Part of a small language model's weights.
Size: width 384, 3 heads of 128, MLP 1024 SwiGLU, 25.9M parameters.
Architecture: RMSNorm before each block, rotary positions, no biases in attention or MLP.
MLP neurons of a small language model. Each row is named by its layer, matrix (gate and up: input weights) and neuron, and shows model dimensions 256-383. Each number is 128 + 32 x the weight over its row's rms, rounded and kept within 0 to 255. Numbers have three digits each. A neuron's up and down rows have the sign that makes its largest values positive.
A block is one neuron, or neurons of one layer that tend to fire together. After each block is what it responds to, as a language model described it from the Wikipedia text at the highest values.

L2.gate40:123099082138127163201140112100071189122173087096107153125153083122135164160145066129098097139102139165101113122133108113160115173191134076176120164125074124158178164116127196129084131074082123073111111150137081137146141131159117118172194143108114106153127120105171150156200131137122198070128058115160114170117180129166094121103122129125073126124098109083189112027115109158119163108073
L2.up40:120104090184097214163150113075126134149150098170169115048101119081134179091160159184141148130119109134116117133099154139165110102147074099161146187110123077124227167226154159136107097092121111136166118084082078104136132135166082142168168122135131111164153171080172147148155101175126166114095083123104144116208091159168161145110088099125145174110087077167123081108135166123139113139110
L2.gate228:108090173085141132072163190157132172062119101111056196116143148083144096205096093193093114135233150139053182179109125149083115107136139078173145111121091161154130115158133143139106101127130135131090124174126132193110124126103165139141130141095132095213107121089088151159094148115080129115083204121106160159110106179085101153080129152032122077149137154201143163102143080159152112166102
L2.up228:121128145096110126142147138102142115105135139157102182114086117048098146126139127116067137137138118135058183160074193097088124146154136120155098124165161130109165124122165118095114141114106068121154155145092136114073135098155102114116165187095097118159098121141107141162104159160105106121131106125156151117165163059112184105113074101096159153193152144147148131110117089148185085088129
L2.gate437:155092115093105163122189127134097078142146192135101172163146146116178141115129117169124086114076061170162143180123073133136092141107141136125143106144092158116136163129099171147137132152194155137146185203182080158112143118089104165167147075154125103165120172088157180182172139200103077141124142126133155079109087164105133147200103119134118148133095133115095090115120154121153134150146
L2.up437:102083093102170139148147131055144101147109154082166107164106141183104166111103149105171136092126075157112104119124073172105148150092102139211124140152111137151129145099145123142148135089122076127140125087181074092084193116093134121118130111133107085206131132142205126156162118183134139093119119114167156123180132089112079205220103235093089149117105147150181115119133140116120092143127
L2.gate575:150086150101129121102168173124147134166131148105145105151107084170143113148108198161127113107078112143100078160127097064102097114197126152103054174105142150120130161138068115141121092109134132110149154157200138154147105069136161127159174149207135111137080149165115135143188134152162115043127137109136148195082084112118088158150108116121152115120082130128146134103081175106082168110105
L2.up575:183121147109095158022142134084121127186190140091145155071128099122130199140154185234115136093136099161120110133111125133149160152123122118136122098135111118129143125091111159147151084108124166141124097149129095118087182122121113117134162142114166095204111164158156116162157108156119167133158161096130136115121097111108139159163131153151184094077084103108116091149138148130097112133095
L2.gate620:165084150141124153133113116155094151121073200167132144142175099166126115080077131121128097154117088135144115181170141170133067098122056096145163161086142179091102112120037216180071120170119146149132122149094148146193122124131145061209174140159183122167126144146145173115139138115140144170123141141108111143133105180164151105119133081134147176170113085074105138171080204184105104113138
L2.up620:113102142165118122079171093139117145150116138111120179155083171163074164150134122136184107097136073102158103163129139107122105139118128135141129142107162127098141116128100111144130069162117125101151104126130111045174158047144109106119122139129134093192176159083119127125114093087109178151077157156067123150132069152166133074137155191183185205163104128069159110132124174123104121084142
L2.gate739:190179183117176107084140179184101135118128137118134096184136152105100165136045181153133061071124099188158164155101120099104138189154081131157110192150124178110100112118133127125125102181089179152145114086143112146136151110098133090148086104153180159140147168128157178090123121052143136112138117180132179121129104111106152108152160150126111130154114131190091150136110051097146146113097
L2.up739:165149125087077130077151128093150175169138136141114152128189125130112104098102160147123158110063136113106163110182086161086082164154106125168101134156188122074134179116157149130129030145115077107152182144168171105150155121093139108124069086132183081212120133073132164148134085102078134183150134144132072123124118068133147188117130147153110162143104117107138094138141094111066168146135
L2.gate890:141153142122145128112137174148132138182093161084126215166128111034161115165118127071146136169105087191132145130182075196131110184135133136124096131106099130125089166152125110096138111152107107139121159151170183094176121127099165110101153120117134104176148166134128066109155085113149145130127135154148210070126154098135047140119075148160175096128067144131066121138108166168134106164060
L2.up890:119105084134104125129119123205085130169136146163088126154108105092147113135120140101089090092127112071117120085156122149155125102197148126157072164081119090148142096097151160163129146122118150105121103106140144106064086110092101137106134157081143197146073093075140223165134119131100119134099110121133110162085137131130098121116152082141198137160179166172183084094157091158082105046164
L2.gate994:091160088164143169100148150135102060134057172142041088186116109075077123123127127164160131120130093080035201093158104152106116096165147140169079181138118114147160110133107123118146138110159127128146137072186151149074092159112110169140185125091120101164177150141151135094215091164088147120132117146128130092159128130116079156160126098184116151118123195099146109165177112129100068101137
L2.up994:070155126153094112118116103112137060162127170156100134137111082099116169116160134104082177136159072108059191092128123134089137178160108127160089106083121108156156147071145167119096149139127204159122119126185112159119086073135141143103142118160134084179098148139135172157177123116074188125111153169097116071131115084099093170171110137112119140169157143136077139067158123136121132076145
Description: Comparison and naming links. The linking word just before a second name or entity in comparisons, naming and membership phrases, such as resembles, similar to, differ from, called, known as, renamed, member of.

L4.gate630:181102169074122115153126142171140092092135128118115173094147119059149131169118141145182119137069123122114143154115099147082162201201168140154156131119106047181158131127145143107139142109159107130117153057087079135115121124111082137142134151089157111115074103094156180129145095153088120069130161184153143119144152127132108147125089166145116110111117083125100149044120102117104148121102
L4.up630:147126137145117097136136165141112129119097165075120171131108095109160155124173112106151116128048108135071136141146161137138141135180163135121138124113106093143171151147151162102165195137155123137143073106078067185045150140137115052094109137141137119148089126123133146166134056161142089108152120105128126150144134094116103097141064147083139132125164108111056128090099092145152186125114
Description: Name/term introducers. Tokens that come just before a name, word or alternate label, such as called, named, a.k.a., word, name, spelling, and pinyin:.

L2.gate106:134172122193198153149120177109110093141100145100087201100166121119157118139067123118148078092151130093128098073120076085165183065145152143165180097073114131114106137129141164179086103094095109179104082155117132119137092094054157156145125132073107123119130168155191155100126071131165113121109137151143079144185120103142146145106044105127123142098183109152125137154126159144099092193083
L2.up106:162102138134128179164099149099105101095100151142093180042148131119141185140151107139130096089144110103112120109130057093093126129106131171147119159086111082132131140123154130140087127105058096146148054160140102123164110133106078145155144126085135214131081118145103155077155119173138072126168198070126074167095172118139156104160137120130094135139164110142128108068087151123152118149123
L2.gate137:140124182108111083049138114112104174142157120061102154156113093099154160109132088127122133091094197154095110147108133129134130153101175123117165172111105128099131140148171069129119137128101081108103097120100093153111127123116168145162147144086140143209133171177117103190097118151121171106108117172133087076076103197180126126125122144094109115145151085160141128177131157070113070143152
L2.up137:114157152140155095189164120162041070123146146096090203139118124062101130128166140140177163098146176147099125165094117160154146083094157093150064110108204130081106114155188075109131106104133109152167110109133163151103164119180151158149153130173187151125175122155143081131098083122131100114135130112126107114051094133080121132173105157140133058090111146131101150130152157072127108188066
L2.gate248:095157076116169114107144174076096104149149126145142158078147132168180159164150173127155158070115151145078176062119140133100097161160143107163153088144100065079132182163145123123109119073138120099165139156099097141046155134088146116165140147146062114197125162101124090089107086152106095125121131146189176123115199118081130133157118100133031140130112142138109096118136208102084126105136
L2.up248:150148084140143107051110137119104123152092138201114175111206136130101055109183139098131142114123136084124188147135116133120099161204093151130120092133094129113094186141139144100149185136124116071125157164127148112106199156172142108168142132119094141147134133132087080154125059150081119148145140128147161145132160076108140132132138067128125154131121118108154111122137205099138154086102
L2.gate273:114112073146123145106100132095155102081124146132173122079073180101097154133110079130140144172075142112103148117152159111088160160159097143108082116102148135131152137151132180127070121154167134143096116102115127102106084174161131164240127125133137106146178139154170146153167129093201119082115204168168180094171106082133165114162112104126104105120103149074137143089148125158147083167169
L2.up273:152146128082111194087202179109111090138123093116155116129099077161140179191150112078144094133125148136134155113115116114094091142160092172087155110072132138080110103104164160036115110088166124112115116081185116158153134126092143174135137124087119166158088070207196150102111105109147129152128177121166133138144069118146095100188125107139164084107079183107132143067102160141150095168229
L2.gate389:134115160154066089171128115097166175119073118224141175132131131107105184146115178066145095087164115111186138112146119122150073095113111131105124099166082172060065118134108150197109059144132160113124155079190170119099111090143085112131187142120156165125094124182129115106128109137086142139153112094092100137100120092133157163120210160145104121132119122125112106152059183112139147147191
L2.up389:130185154116111165201109100089084114141153190110174091150118057055143135191071093089139143088121104110135133102084093104155116087156079163083113141130096135200120093122160170116114109063145126132124076133177148139185154110133075123118160208121076161130100112127169112092072171111146191092120110107114100169123166181075155119115128141133149099146103115087110142104062067081202110154136
L2.gate463:163179080131134111134092137085157082158173162163211122089162133131145205077130063131099139184113117043112165148121115149128202120151083177109133106121148114134165147149119084109107098138146082105117062133085156097118156122131146119084139161128092131112139077134161169141105181157081107073149107141146153132124131080085155128146108107089137103179134145181145095090081146161096141167127
L2.up463:125181118103112169124116171114090130157094080175118104084058085159152083093084128099123179176078080124142152122164124103167132126127135157141134109094104122126117092161126133071134068115139101144150135117097131118102150090128148084124154182140131184144088144092194119163110143148035183099181113136120133145104189151090126078099147088155108140120126095153110077140131077104136135150163
L2.gate856:193097112147065185132134097131151111067163114093153139112199167115154152125168048104148105087155107124159118127105139153139146202151100104146100145098108123148143096111105146137136140079099154121131123099176162112122179116115078123117084140134208102189118108127173126163156062177165094175139136062157090147131124088171121110126157146161143188132115086118161128162133098112150194186133
L2.up856:076105095171150059119140141200181092152107067170153119102119153109076107144055141058125125086120182058069066081141135140172140138129047142183137140127111122135184143100143112132114179119148094176105072162199092157098119106147144160125113134126098123154128129118132190138144111152127158161169116104089137138091110106140092183182126184147145112106119128140125136157183094101141121137082
L2.gate967:130125120125078132174137131164127145098147153156168188089156083068135169155122102120159111122142137137144155139157127143189085086133118187165112104107098113123107103151114101099176172077087124096154117105057106112078133090127121160175163129148085110163108162134178118125135136075113088143083159079112109085113131139090175132181139160100147092186149042093097086128109103096119096137130
L2.up967:082133077104121106110071136070119091154074162093110117154112124072165163151166138127139126148080133154098152082152129095136089071128076158141131051135139094108106130095125126121150096121195129104082106095142105122094121102173092097169099139110183123142132094067119150072108166111145144130086122124125136082101143153171166174132107190110168098110127125084113129165053179157145143146135
Description: Mid-word syllables in foreign names. Short vowel-consonant pieces such as al, an, ar inside non-English proper names and titles, e.g. G-al-atta, Kristij-an, Th-al-ita.

L3.gate138:122118154142150108126114083105073166122111086088172159142105104171163129102088108137115053115151172104163125076121149131139144110165151132133090123132177116159168196160132147158135104125159136094150182128128132134121127129101152048167067131106117117126175190156131160155191144141131136132126131091055095153138161141150179162131147107096141131094154111136092121132138137146208154170130
L3.up138:143102125104116083171101167124089113103119110110146167138132106051194146072134172153142113207093124133105138147095095129147081115127150152141097156133133108127062176131122112142153138166196167155145124119147117134083072127105096091160147132124093050134157159137122095132182128114146150081108123145142092133140079167210147113125176104100129122105163164124120152098078174135142152081130
L3.gate273:119088112146130106135168127130104205158173100156093155187159179089178109187200159096164150167158117130086203063124122138147114072098102117159169054117165161133145164195161141102094134066129075119146183152124106184105080111101136119160125126111106187089156154125107152124183090163162141138154125105115155172185079126164146087121139127166141136125137136148162134144139160125114067163174
L3.up273:076121124142175106169192120101159158118105107110129171159124184174100107150103127094116116139174096110070119098143144105178092156151138089102106158147133153172144179128143122171038213123120203136153162158127104107123095085074166117101163134125140135136066136158143151106124144133120092109129114130115133177067111114126153123153104139153138060141157098210128151161161093126142140109156
L3.gate460:156062145138199124098074127160160204140163138143129145136087110125133096069164140191076132134158111151106095077108091120098140157125176137204132185110121122138101084177158121133122152126150147125153112131106163135125149111135080133118155101140108047179160174119088091194129140087085125096138165186134111095148137169118180120124148135142109143090129085136213102152110133132089206126173
L3.up460:124064122145113113121082231076103130102097114121190125129111138085140138112077156142066164152170094127147107091120121119144178135157140131159192128085136112135105176136155129111064118060134102146199140143115182130083111096159124076107125121193135106099149167086135132129190132135092065134176155086123107100104106110143193156144105138124154067135139173110081089123049120104078157183117
L3.gate462:131138166076167142062096141138144120122118112119133144068184130116131086133156085120118136141159105057157116092112154116130152150152170120107147108125085143166104133101180130131121141193147183095142172136200079122166137106116172190098130129089151050168061150127138119108162144125107101120129167145165133113135058108124236145143082173125169148105174108143116142115104101141100160141112
L3.up462:153145164071102113128078153118122070184136095137148142097142172059099136142117117133057124120144105086104121088123113125119102124130132203108107155107147117126163146125193154118174099137143199121145110146166130164170153073129158159108146129165112128126151133145149117160124151134096150083134094150129098129096044149152144106176104149116187151104102148203122114093131175150113148139187
L3.gate510:143112106150141151107173147091132156109058138129130153185087155136154107116111156197117095107131108150129121087093200089110096178103173123136143155152110177153146103081135146085217133104180137070154131103145067127108094158103113110124146154117109162202151080088210128165139098135125114156155179072129114091176127146196182120113128065135149136075174121088104110136142159130114089093100
L3.up510:113124160118163108025156136102109110135123110097185168145169146114163140121131163064086135086098118089164166106139111124173138126098098155130096157070090150186127140134111097076116105153135107130100108096127098141086197165102183122110181172078171139089122088134118165169154150080064156075142086130092125114109149130215111164168143127126100120130122099097189137183128150149133117119121
L3.gate789:100119115121107077145194115117058174135147148113134152106069157113117106161134167130105111084105126146126095069157120081183149113117073153122094078131212197095116123128088120180102169133155122158113113129108098233094152000119138062075204066127180091166024225142148210127144085143097135122146154133177109090144074089135161157135100187127147170152108122111143131172138119110099147129106
L3.up789:106151127082066184143161123176089117149149127122136111108127150125137088165093143149175166070089139142125143138093136109180122162133162111135162130091109162169165109104120137162108143172157114074158086105126166156123111126200127137155177191136084108156128155143154102124124134130090090106173125088104136193113095177143163190095120148078166111110073095128180111130121094087113085115178
L3.gate925:152054103124119092062140093147103182152071162067116186133130194168117063167145128108164084112155121090100147096149137148160151162152156113027130157117154107173147082162186133097136109161148160147160146116157043178098104140158063126077142028130132135076124106139107099125180106137101145166075124116194140146123147143135184140178152078151197113098113152128104081095112163127136094147139
L3.up925:166099161084120144149135142137116111118122178139126112166085120166092107136173141166116128145071131143102072108215087148112142176124107110166071117149077064169182141144208152164138155107132137161122094068122163157152113150125077187132102218131150141120133153156064177103172140133120188167090114137127037114094160072139119122164176135163098130114211177121162088124150192124143154091185
L3.gate940:140108096117108116163123159085170120110090139153143143143142136076153150151074095108143085116175130191072171097144074189154114138150120118086121114123113144092081122122107092144169126109096104080120125153094094165069108128100128125179106133141120099146144161114164127126130136141081097097102146098110175133179116031119141153155095175131115119182156097120170096083141169142156155060120
L3.up940:152129086097153138143146087116114123160105090172201137143138127052138149159156177177143123117135157129109183122160076149151157173116053152123115109147066146075147153091110146099142158142105152116155091157141106157083175150151108143081110172167118082212098148095178115133146142162132089088125086109181100135131129081173171136147114108149131118158156159124162063093149102114140109136117
Description: Naming-term nouns, word fragments. Mostly nouns like term, name, title, designation after "the" that introduce a word being discussed ("the term 'Goblin'"); also mid-word pieces (Mem-ph-is, T-ight) and "great".

L3.gate19:158102113107110166166041129127089142120187119220168096200057115115079136161137135067166149158127145144109156167129154065062123145147175133118197132175153109162112141061105152099159146093225122150143084103156161139179103142052198141146091150136150114130105184071131104066120190099116157102143102178123088154140108149162123124153116141059110093120146131117112123155092153132095092117162
L3.up19:119107185119124143120119187155077117049146167122107101174115099107126115138110163165080126124173129136137195151140187139176090159136154104134071132135133120118178094061089103122140139202063168094134113042136135135123157153091142165070124093144100156118134132140184141119109140126080107144106103153114101154142146078110176131059120157125112132121111096125148147126089118090131171121123
L3.gate39:146131148167150115089075176154163107130115151037145140180163078112132138175074142085158135133154058152110150083144185195130160096101167109133133112187152099118154150158137144108060147176110120099055139073139152131098097137145100143087085096132123132144126066114112208133167150116153171107129159153138103129136118106108159127119172078125175102090150111157104192101116103119131201142145
L3.up39:186129171074134089114064087137126178074122097192153064145115105125103125124084179123116129102137131094169162106150181118099155094185129112118129081114159126159120128150147156167125137135082118122104143157147131140120060208086117134121122151108201129095152124150124159080148101094127142176128175181139103147134129126133133160134161148140081104097114199140095178183092135147159131131099
L3.gate49:156138082192126131123064095200140127069097154143195188129135122169146179131170109071124101096075141130126082123108172152142169142155108166116158117152125127133136157140075161108152171112121129118172140133175118114110109175036125117093127174168145112084182149176106186097176107132128112143086124164150073111087093124125140145117034163099176139165123134144071122112156113150127115084131
L3.up49:129119156094117097150197145143211140159104172121111167133105150075163145172092136185102103103032166181153188122133141159101093191148185125108107077147097142161092071132124124063146114156128129152125111056109151125133143150087110155165113098122140100164053122102130114156138148159211135136132075116127126105164154135189098112138156128120104143061073129120076163219115069130112121134194
L3.gate323:089138154133140107107079123116132154089065142122195140196168115083114086125066109090126139097123093136094093134151105158141149150137111117071098118122173133170157173071161134141065165041146115130137131149110116146170123107197099062062103080106152104128128130128188100078141133117153131134075136148132122152138105150149103122169149127166122117125160130116146058122084150150119124150207
L3.up323:121176166127127125108124172138105158097078131107103150125120114139185085171060077143109092155123118133097149109174095050138102175123103124121093142169106158105103093170135174187144068088113147127148117094136107198127155143119109137117155133159123152108131134067159110092151166137073154109099077153165176185103084121154083113136083094128113075066114183073123219117161115160090125094127
L3.gate437:196167136099116158162130128118169162134142153197129119126127079170148134102126106156120097100118102191148126090126114166113106147132129164089117118157099099145093135160097130129184116176087102104120115084083108125141090151088194162080138124175126075139131143131158136128159139133118139129111117169139064147172150119097170058114116110108165117123168157072102136041137089173181136192191
L3.up437:138163156136151131133075101119137096080176148133128091165189126195129098097113144121119092151159131111101091125099145177087056160172095211132131183141137083145140127085114103157183081126078096117115127017096170152132103089105138091135150172129062097050087133103164146151138100106122112140126125104130058155120115096123122115123178182127092128159125130144069156120117110197174213113174
L3.gate699:103089093135102095121088127071084116139128094125112144081140121146164059116148181136075094139133152105177123098110168145095173165118132105158042171163131146160118080136126112165160060167144151099172151132106118157140115117101059147135108173175114088150108160162110150120116141175126144131176098137121161097105146127210127163133112152115109076179114156153159180210106139133159150129150
L3.up699:058172113137193134136199135127143147133108127125178104168142091112109125083104121088123104140141106077105100099146159124148133150128100151128162119111147139116117113169096073140142157093137109146150123133142141162217137144177145068125129133129097177062178115120180172068120108163173136132122128135122114135140125141099174152084066173151161119134150129077086134135133132120079148104132
L3.gate720:118079133093131132160113088065103111116078177142156170182143043119169102111128114124133148072130105138105101093117114155080116123130128120130180085093063157182157102089136131141141113108141144167123101081161119155117128124110125053159078167157085122106123146135158140050177142094128118117073155132077100167110137072148109077135135199166145074122098126114109140142090150080147148127197
L3.up720:109120102155144113120130068120107140147139060071139108130134143138134139101060129089128163100167145146095104123084131154163113125169082133114125131101143072139106098194135087111095183118088129075090122133161159147098120130150139102142125053137062126127155130131084092155146091080147170196109136134137128112133160070154159169164124161126133121135177135127096113108148081169144147155147
L3.gate859:157108130090123137143195140162140138138079148128159175105178108044200074138103133088092076130085148123134078170112158126072140103083137151144069106074140117166144101075141150112148136135142162102170126127191145123164153081176125057130160087155155096197130189087119116106082140104158091181129107141129164127126162111158145142159142129133141166124110113144144130154147145173155136109083
L3.up859:100100115158122149122219142122136177137152139136142140157114140147104118166140137104104082176175111142147127109098160104125145168203088116077046096148109086171129130092092114138116125169127150183103156098049110158159113118090130134146168183081135106072070204186107149127137111153119128132071188152142102079129143184133129086123136116132115075075105163131107122176172070147120118139201
Description: Piece after Al prefix. The word piece right after "Al"/"al", mostly the hyphen of Arabic names (Al-Dosari, al-Shabaab, al-Qaeda), also inside alkyl, Alienist, alleviation.

L2.gate44:166091141178145120092141098136072098148152138152127115128101124105173184176180120159131048099120133132113109082073119152098093079147133131098143176128149118152226133168120121164158131086126130115087131100107102071097121153121117148124105106075165099151079029115167134052117118122109092135149151119114141119143113123122142118173114099040087141160149133069140104146132155126131079115156
L2.up44:109129131133145088137118072148083106130131119151085150128140158235143142103127142165080143158116155103105193095119105207204094119091038152103100115101123156093143140128133115153106158149166111132119185144145079159080165101143141191080123083123130077121148127109096106151112122132095108156042135114094150109121106118104080077147136179107091065138108101148170123131155075054153147121141
L2.gate152:163129126090105122139148122197105153054137099180068122122166087126122120090187146048106082145086107090195099166074119108131138080123112141116145151125114122162119102109194162093124146104154085070162125142133097113132136082069094105174101102127113187071155116098134095174157148109131158135150077127120117139150122143109115145126127130140168167107194053102144118122108146084114148139137
L2.up152:192125119111144130151146094136089137086100096174150080094119094142077138119104117124124118118138124131106155138084106090203087152084104139164154128103139141176176139148181159100129117133034196083118124085085132065180195137163167137132091096132123137136132112183089097094129155101142162147160107134158154099100123124140120162158176106116122091105153106090155084123159095101143112089126
L2.gate199:168135117180176122129139090136128161157100163092112078082166072090124155131168138088148108078093119148104115080070141091142109091139123147165156093175135163111141112138148131097114126149125121107122188100136133152189110074140110113135164193150129145159148179083106127103121149142129044126151108200083151160089134189139038160128118130103105115118158118090140127180178109143119120136135
L2.up199:152150111112100079193151098140119116131136102157139131051079137201128153100153108139089150101103102139137111133086131128138077154143184138114120101148151180174156185157114162148145142112103126088090175081096139147107100149092188165117088115132095176148122189120128131055106173150227208070105141154087134158123141126192153089150114111135177178139097140161160160171109150124135094063056
L2.gate221:158176136057141132085140140095141137114172135178081166119140140165134175139109145084171129108171069199053142087095087149120114136153142131106164176186099084127033207134086114205107087119091109086078170111165133174195174081144116092139083092176156105138143105097135111174054100147127070103154116126142099177129122154135131119142126128142046121171121088116140083128141166155111123057170
L2.up221:125114107055151139154074085111154105104136117081125164170146154124120151155142080100175200060141182143102152115133108176180111126173147118098129176125120119109166132176136087152120159172073127140129123157174099114133149073145173102069133088115182085146111115107104146084141151156162147124133080127071085133099125156130125092109096131136068140132146138152116121120142123123119146128105
L2.gate721:165093134176109156122203117081135155199136181086155167151168120126130162190089169081113219161086152110132090138108148155053057096111161130099147161125105150126143159169134122130204090122076060125130118111155110138120134110138165124132151132163152102208184097106101176085123139083086183131142143106131162202119112192172160174159100105124175164125202166091181162109148142099154115126160
L2.up721:185089130116119147221158099122145148150160155119150132102134107117141098113172081132121080150076184060136101148098134125148057117125137184086128151095141102147151140156161161154146081164111140120120116121119139174195139145123141139112155159104126115085076083141165169098150060112110121070183076095128102107182150070144176137126168086178123154088128186121109091128149166114108146134110
L2.gate925:138116075131111096153129114133116092125170173145152129103110182119138202181072169085127119170074109062175154109147117105149069108122116127100124176130091064180109158127125187121135085160142090124083165121137119128237116114115125135148189087118086107197160140125134177127160162097177089147170115168142117140179115134161103186103060100149109151113167133122145105157084144100139142191090
L2.up925:182094223116093135162094136120088100107074164134155121108165148118133062166108116129117082166090159111087047144113128077171106088143168160127114124122126079111173137092165119108151067128192062100105097131115177119143138076124143141129123195177170132133091137135148098079101175099167093134125156162141053105127117128163139093139108136130169113090167132098153123077139151119108138132161
L2.gate931:172086146094145139120152197143156154077157119148121090146173125091133082107140154088106144108111126159151160149058167137132150135087177110139111105081186126162149125150134141151158160181106108100129117091145062068141083146090137190111119116144163142119112113123078125103121090161146190102179139146127085123128182128082132164089164116099140102147160118109114086184104117148137094125158
L2.up931:132134183106123087117145122164154108118123107096144136102134069100148129124164150136105053082095120127161122127117175074150118114074125131114140097083166112119134125121076125129206089138123154091112103089125108103141101183081123154115097126163107103192110125138104109196119144169139150158109140166102061100155127108122074160177140090123188118138134132123197129151149111155152112130132
L2.gate952:087134130111145124114160174126104170208182162144107144114138165111141126149119158131094171097095117076151067097082106148070178129123196148082197133089154122116166175138097140132126110116133176076163181117205180109124163148158156100185102149168098133141090103065110185178175124181114112129112118118074155144132158075145124167150111155109151118149176087142058131129128126132107122121122
L2.up952:107184108108155136146155122152113084114160158134174149136107073087152108144110164124108141145090131128126068070112132154083067173180155152110196157137106132174156144114138055164139138132131178156168141160211113112137152187137134137137081100098163174131154149084123116091130086092164079103149180113126155094122114157111131113085133076080140132123083127137138104179105133124037116160105
Description: Mid-word fragment tokens. Short word-internal pieces just after a word's first piece, often in foreign names or rarer words, e.g. Oss-et-ia, (ass-istant, imp-et-us.

L4.gate339:144198138068076133224129134110110110127099168098116132141117094096140132100107156188163082079117086082121138131130153115135130141124110105032218124171125090144117125121146120120136193031103128108129080080133143140120049044132143128137142145149159165156132162134152105093120101151098123144161123156155136134125185144137162112141117186164166087121138128102086126151079149100195136128157
L4.up339:128143132140116106144164132117134127144103126091173141135135117147067199134135126107070125066102146176146154085135105120146074127107148120095225146164125093162175108128121140090112148035120181075085093074132140165163078128139153130243140127099158128156106123156143109053156151101154100135123113089107132160091199189111166161179162136104111120183122172121133152112138138191146123174080
Description: Foreign name vowel endings. Vowel-ending word pieces that finish or continue non-English names, mostly Japanese given names in tables and lists (Sat-oshi, Yasuhi-ro, Gō-ri), also Indian/Arabic words like Gujar-ati, Khuras-ani.

L3.gate133:109150177089134129120150133102113175146139185080097123168086151135087163135151111209112098120125156128089146201145095122142126151106171174086131064161106117179145122203138145076142173030177093117125077104145162149155106075114120118125130099159152081144152137132091139145103112175112063141105156130132081126089154137071088126122104147119206113136128052077101157160074068147122077133126
L3.up133:126120165193067143106185064129144133174162148105210119118107177114130183144182062200157176108135128069138117139060122119079103116117171185098099134116156143087114068163092183110142119064117150084100102073095175119095105132116113092128125135067156124096145109121143117150079127107100084126164169161094094101056118198104152122130147120107119092106161115125157127099178110153092135124161
L3.gate163:136077120104128140141141127108144142172138114098178135101063112141117098205105090154148175132189178093054112113109126090095120172156130144119159180120115132164142108166093166112156165149116146120057137145176149124092121146147142104161085165203120106172065163175131193126138138150154139138068114164136175126144136166146169189163104130153173107122164109113130189153126104129171083109131
L3.up163:153123181131120116107192135094102127084109060147156156130117137167153139151105135095170156102095130121122133112125057105139102091180148131141104060108161089117168170137136162134139103043162166138127046063138104135098133121152175116090138120152136109182118133152094144135099099139101113126107139165094148102138092111132091098099114153114101137125161168149161122157090149126121118150089
L3.gate193:195140131107117156116193093133104142211125103117203125150117070164096197137120148115063112179120081147146124064125081141181142174171143134073123142056159078171110120142084088129178107100137154098114149087164162080100154181112168143105114135096129080145161140116125161160149177097092141110069157147115128109133125130159143144113150100085148169141125084135139125112123076147113114160094
L3.up193:147127175154103165131123158148117094151111113110126120140034093106170164087091118109102109147105109139103130160145090110112127109137102083153134129127137139049113149102101113173138139068102086093166101088096144102152150067121113171200146121172090093114161118136127168112071124162118155120153080129140083111138129077123093138134155176144190033082082198112108090103173163128123110165203
L3.gate269:143135079106151113159169116095156096125115150117109095089143103133086112138103126127139136221155188136168137147130163114129155111135160166117184092124094072141142104095134118124107135036152109089131093103165134116115106099165160155114146089101089140161167100181170150189128171136124124107144103072124084156105150138146128162185164101148165136146149200101121084175116107128087151147113
L3.up269:141160143101092163138133076149132177144110125108087108094133160132135129113104182130126068138126137135175153160094160103149095102116104159087113157169158111142152105114173133106127130118148141076112105075137112114130103134124152100127108141138119167112143112085152142125132078129124109126121154124071143116125153115107102100131145111110072123107132092118131108131133112130144168128132
L3.gate542:128110172139105147108105078101136134151220048083143062093120143153190159151083105086117115172129151117108154097091106146116122106112129118111127174110119087094164111111153134154123130139145111159119110131137116152144187079153101085097137119131149092162155110201151117157151094147114135080151092149132142121168138128160082100160098136085144114109191129088113142080136134117064172137098
L3.up542:094147109117150147133158111079157102138126199088147105134091083082112076141128102121108141143158158115124146124155117122128132078093167143104118099150114131170163088179172072142127154117128106096122111127126171128120128188148112111118148097113145154170057107118130142156138099175093107111150076165121188139172156092149128184141132142070128137131123245110144119140150162147127143151081
L3.gate749:143124146151157148107144154133150148101194136121109117152076061113149128149144101095150152095152098161085138132102164065112135100141180178117141133134151122207173009133140156165108159077084150171185173064156156149146147126103166088142121061141124143070078139165155151145082129142134129090091150088115164081123158114228109164150103164145114111161134171080151067112152184145148125154138
L3.up749:173130115086095125157169164140144166135134164152081097143102154154106098101153162125162173135160056141132113121177138150119105112112170152131111169123182128123103133099150187148103105106142122136159132141117117134114110129122150107171099152155142146100140091084162177149111126143070092148127108196109124132128144136111160200077081133126092160091140151115143141145164104114092167098169
L3.gate768:081131146125162023106134120095160203128139108153112141152122130095117157131106045098131095107153158111116151116116151055117137150137164114171168132117130130094106137163135126128146146124134146146144149126126101152137130110116054177170169188169133115117141182112171164132092121131150122138118085057118123221086150180157148142201132143152143137140153150162133125120110090151099166150083
L3.up768:188121193132116144078144159076117143102117132126131156091066128106112176144173062122154154163140157114157152152156034129096144087145109113142158133105146129115114110107115103092148119105138121112154150125154142199152098139175116155157111056122162085133091093177140128190033143128109205147143118120098164176114098103133143079198155133080156166145091126107132096101116122150125099144105
L3.gate1021:121118127121176099166088087103082122121099153106101117178126077163114169133113126162142113136125106087168169114135178148133083121090134121073125064128095085151149123112081136133112134091137152132124110095127132141154085134104141109145087144157201093068127101136093100108090098097138189122112159088063074055142106139173110113122156143070118132144158091148132098135199106138178163149127
L3.up1021:116124082130115097053188121133125119117135069138134135134111119106139101154143105088148135146184095200158159121088134168106127116139093079138115124160130122189082141111127161174075089093137138095181135116100142157111137090100165099070147125140118112131106130091145171178077151141112065160120142186087117115122135115174066037077153121112169095110197122175113152155111155151086112193128
Description: Mid-name word fragments. Word-piece fragments completing rare proper names, mostly Chinese pinyin and Japanese names in lists and tables, e.g. Jiang(x)i, Imaish(i), Tsugih(aru).